{
  "num_key_value_heads": 4,
  "positions": "learned",
  "parallel_block": false,
  "lr_mult_o": 1.31,
  "warmup_steps": 0,
  "doc_mask": false
}
MLP neurons of a small language model. Each row is named by its layer, matrix (gate and up: input weights; down: output weights) and neuron, and shows model dimensions 384-511. Each number is 500 + 25 x the weight over its row's rms, rounded and kept within 0 to 999. Numbers have three digits each. A neuron's up and down rows have the sign that makes its largest values positive.
After each neuron's rows, "raises" lists the tokens whose logits its output raises most directly, leaving later layers aside.

L5.gate879:492474490476495476492494451475538516502543488468498517478500460497524478477515499482471505521478469521486502531515487509528514489467449528488513499484483506530493517500466476528483536489482555513500479455438504531493519528502501499535502552498475504454482453497511497512463518460569494503510531488448485494494533495462525527491477489467508487487495524485485485500517501476527523561507
L5.up879:464495460491502468489494442505523548499501463455479498469501476524505481480521517511519532504456535519468511483491475499523481509464476494528511502490462510515473495502481469539523521491478546515497506507486526522490519500514541528518492562526454479489480473476531525497447508484502474503519505498459532478488541509481533537488512515494525461480513485463497486511484522497490526532550
L5.down879:502494481500494505502497472464538486480472485515467536512471480499478488481508473503486487479503505476518571478548494490533497506510489488516494514509473540527526495472487485513500541473509535501501482470487485468504495461491483482499495501510495498514544473474492518511467512515502503481513521476529499508506536497469471495483512489504502453524527540499508494510504492523518436516490
raises: "$", " $", " billion", " sum", " million"

L5.gate222:468495514500539496505489508496493501523477471529455497512507499487507473507531506500548499485496499494545493481444500524488498504507529455468547516503494529512475555506484480499493497470528482487485464479512564517470501484516469495472510469487489519462495507514506513511536522471554511515508520535457441461440487505516471513550506517474501524509509486489521496501473525503509520483501
L5.up222:480511516478510479493549462512526522503512510521438526524505480489524534474505486490541508508476506497519502467466486476498506524493505479500479514473510506522513536469521500512487516457530471511467515528507543458470493510539489481520521493455514488481517522507521453525542537479527537488514513497469510517485511526507499498521490495536486527473501476547530535504480527475495519494525
L5.down222:487444528513515503523473504525484472541531496499459529502509460488518491529541487516546546498470492498506471461503520503530479529528531481483513494484515498468499525487518510521541509455507489517528523515523557545448497514536428482524508511472490501485502493455497498540479512456503539502491532462515508504509502494507463526512506443503464502496527474455496514502523496468454511523465
raises: " than", "ide", "o", "ina", "oni"

L5.gate782:536481505449453487498521531481471448487483504438503519537486508499510514474495492507449534499504457508521486511474453504503463512468510528534494479488526440469517501512506487481463514480521493478479492467471539502494496563474517481457487496505493454518487481531496485491471520474523468489486510555511549530501488537468473513487542492507524460488525537502533482512484526467480492500530
L5.up782:528528490455474499530591490485456476532525499493474500491477500518487517506492484515507529528534511516525496513488488500518496530463498528509533540469503518478476505514535462491492550484499517511486525483495492429471481544502549506497480560521482493469479473508494511507482485465515474514491500490520474524516521510492495466505547496539502498472525499513551445547485540500503530492503
L5.down782:499521580464522518522557485504516507504496446491488473511468502506464494493523499539505514458537525493524515523480482522482481505471492496484539463502478495470494508479506460487470534513505525525465498471461482541493498472488518531504490487489496484516533514497512535503446478495527453496500449500494505547477491511508474495506522505467486481499506494507468448534482530475504530474517
raises: " done", " completed", "ually", " started", " start"

L5.gate1319:475501481486527501508496477470516467566489499499550498484507492517517509487505492496512504490508490511488498511507478485498510487525499495518481491512496568470504532519494503483562481500507493510540464443505493471457510463529483515522518490508532519466487480477534467528477508495511487498541477506530474475487518504525524514482507519481504477508467470519517531531497479485444504513520
L5.up1319:512465473508495533497505502553524482528482484487506499476493501524516447528470485501539518467505505498460482512523503505517490483532558505507541509503467554475493523530524491491510484479514469515498478486451487474501501481531480495515451470520520528500514523475542502498476474526546492482501460555506513524531518521480540492477522538516509470489480450471542514549524499536507524508519
L5.down1319:524490523504492500497524527484462526423501538498464493492513500503488508480485509491514508505481485435539505474493494510481493533463490502466487474499518415518508476500478525516440528491496498486463520530506507545519495531492528502481489541486476497503496517512469536473486523518495515524470477499457529508501477507500490503496502481483521551492522534492479446471499520517532529509498
raises: ").", "\".", "'.", " .", ".\""

L5.gate957:517492473500528455525470495496471484510502492496512506548468479483495523518449526534496509499480502516545507473485484535485535517491473523478502519536479506503489488523478504509507506546513531490522515515479494486472503491482466477477508509514497497511479495509518526471503479516503515519502461500487524521494466535515469476532488477496526505527486519458483480470459502525472502459496
L5.up957:495508514499501497522437490515503495536529497527512490486510483472486545481473513506483476467486515512550528491464523517487500502501508543502500517511527514492510499525486490565500517519527538465498522517503517523492499511483469479502495497495485523499475503527538541451522472511500519505514460506478502488487477532545495485541487494494497489537509527490476441479470486505463512486503
L5.down957:468470487503493494491478466478421459470512505527508529502461490534484501564519480532522505486477516481521517509441541530492518480483514502491517511521489495498475447522498520520521512512497525508516499547513473528443466477471495457529461548526495497513476504493508514506466534488513523532507479497491525529499508468494506479500464471459516530529447540511496483502452493479464498497491
raises: " by", " via", "by", " By", " with"

L5.gate158:557516513471487529526493488524476482514499525451467513501513507511488482515523460491531485510414481478485490517484518503508473466472462467515505503551488492482522518485476460519495512490476509547497454474512524564517476511457472513527475518514504482487486475515513494509494475504458469489474495516502521521503515546472494463448484516466487495474504530496535542519471508505447499560486
L5.up158:504508481479536523445518508510497541502530507497476496509476511497461483527449510464526492507485565507519532461485487456506484488481500508491527483449509505492530473472482508479492513466504519510521541488462492505543493492475551494534460475469496452460495474518462463505450501480495528483489496517507479519516540485493504488471518481488507542491507491497499520506524476515466501507509
L5.down158:470483460584511563509496464454502481497494494493476441501489534452488496455494544483496475499478513510498482505466474472508454521486492495486515468535517529506469520491542564507484511512484513499527515528475503478518506493491479511467493471486507481511495470499461500490482508559502524508535500527494519500458491510520502531502470514473493508487540507502530476497501458518509503492546
raises: " of", " which", " including", " surrounding", " Of"

L5.gate345:511527542524506499490492497475460488495450473494484494502548528473476450502501531503498506525497462493551511542521459523489511504464472527473525532525490498513486500514491521454517498516505488517484528492507498512483524508439541551515493505481485503499475529445478481478491505514514525459478512467508495487529496566492493492504510502519509483495509496518515473519483491493533522463508
L5.up345:495531512456492499485533478522469526533484489465469536515538526497501477502499546521522461559544458491480528545507467511487521498499511509502536504533485491523496464524446520483502497486465528472502503465511525513477527502478524523496499520520470538510437508468504486478476485486486534484504548477511502477533519562498503526516527503516507504531543497512501496503456511531450521474533
L5.down345:496495484513473533501501493467506514507522482464502463536571519478537488524487485507530530538507512457522459527477529547513494528521516482486516548504517473487517500521466503496488502516514488499527478483481536552527510482486505514466486542513472487507500477518433497465498490501486490466503497484528487477521510531525498489477511501498518495467543521473493513491486493548493523443531
raises: " three", " four", " seven", " several", " five"

L5.gate4:503465484491499517465497451505492531500528508501478502467512531518481465533511489481514512513488502475471464524482477504512493491495530526507505505488572551511545526497495494521515502531450522458488525531548507532546482529527496456539469496476514510545499522508492526554477487528502535496508526485528512480502549499522511472522524504447483521492504478526463493512507476489529517522530
L5.up4:534494462534526498518506505480500499547487483495470468491489490545405486546476489511490526482495499485494525536479476478561501506496523527481464514502514556533495491496490470518501546509487528448511537510530501497537475549508540470492489510495501487477494527515489490560462469528480518495556462503516516501514503509504490466474505481467452529501489440488487524499525520532504514513560
L5.down4:521528499488534498542549547512466474526521478491465478484507498540481473510526517529465531520466477492479485503521483488455471508520453479492549526465476502518520531469479469464512525485521504484524519500516559481480492506461523485499533462507502493508500519515456516517468517554527461505478500498501499513526523518542457484496474514528492465522472468496527520488459499494467516506516
raises: "ling", "ler", "ett", "more", "lin"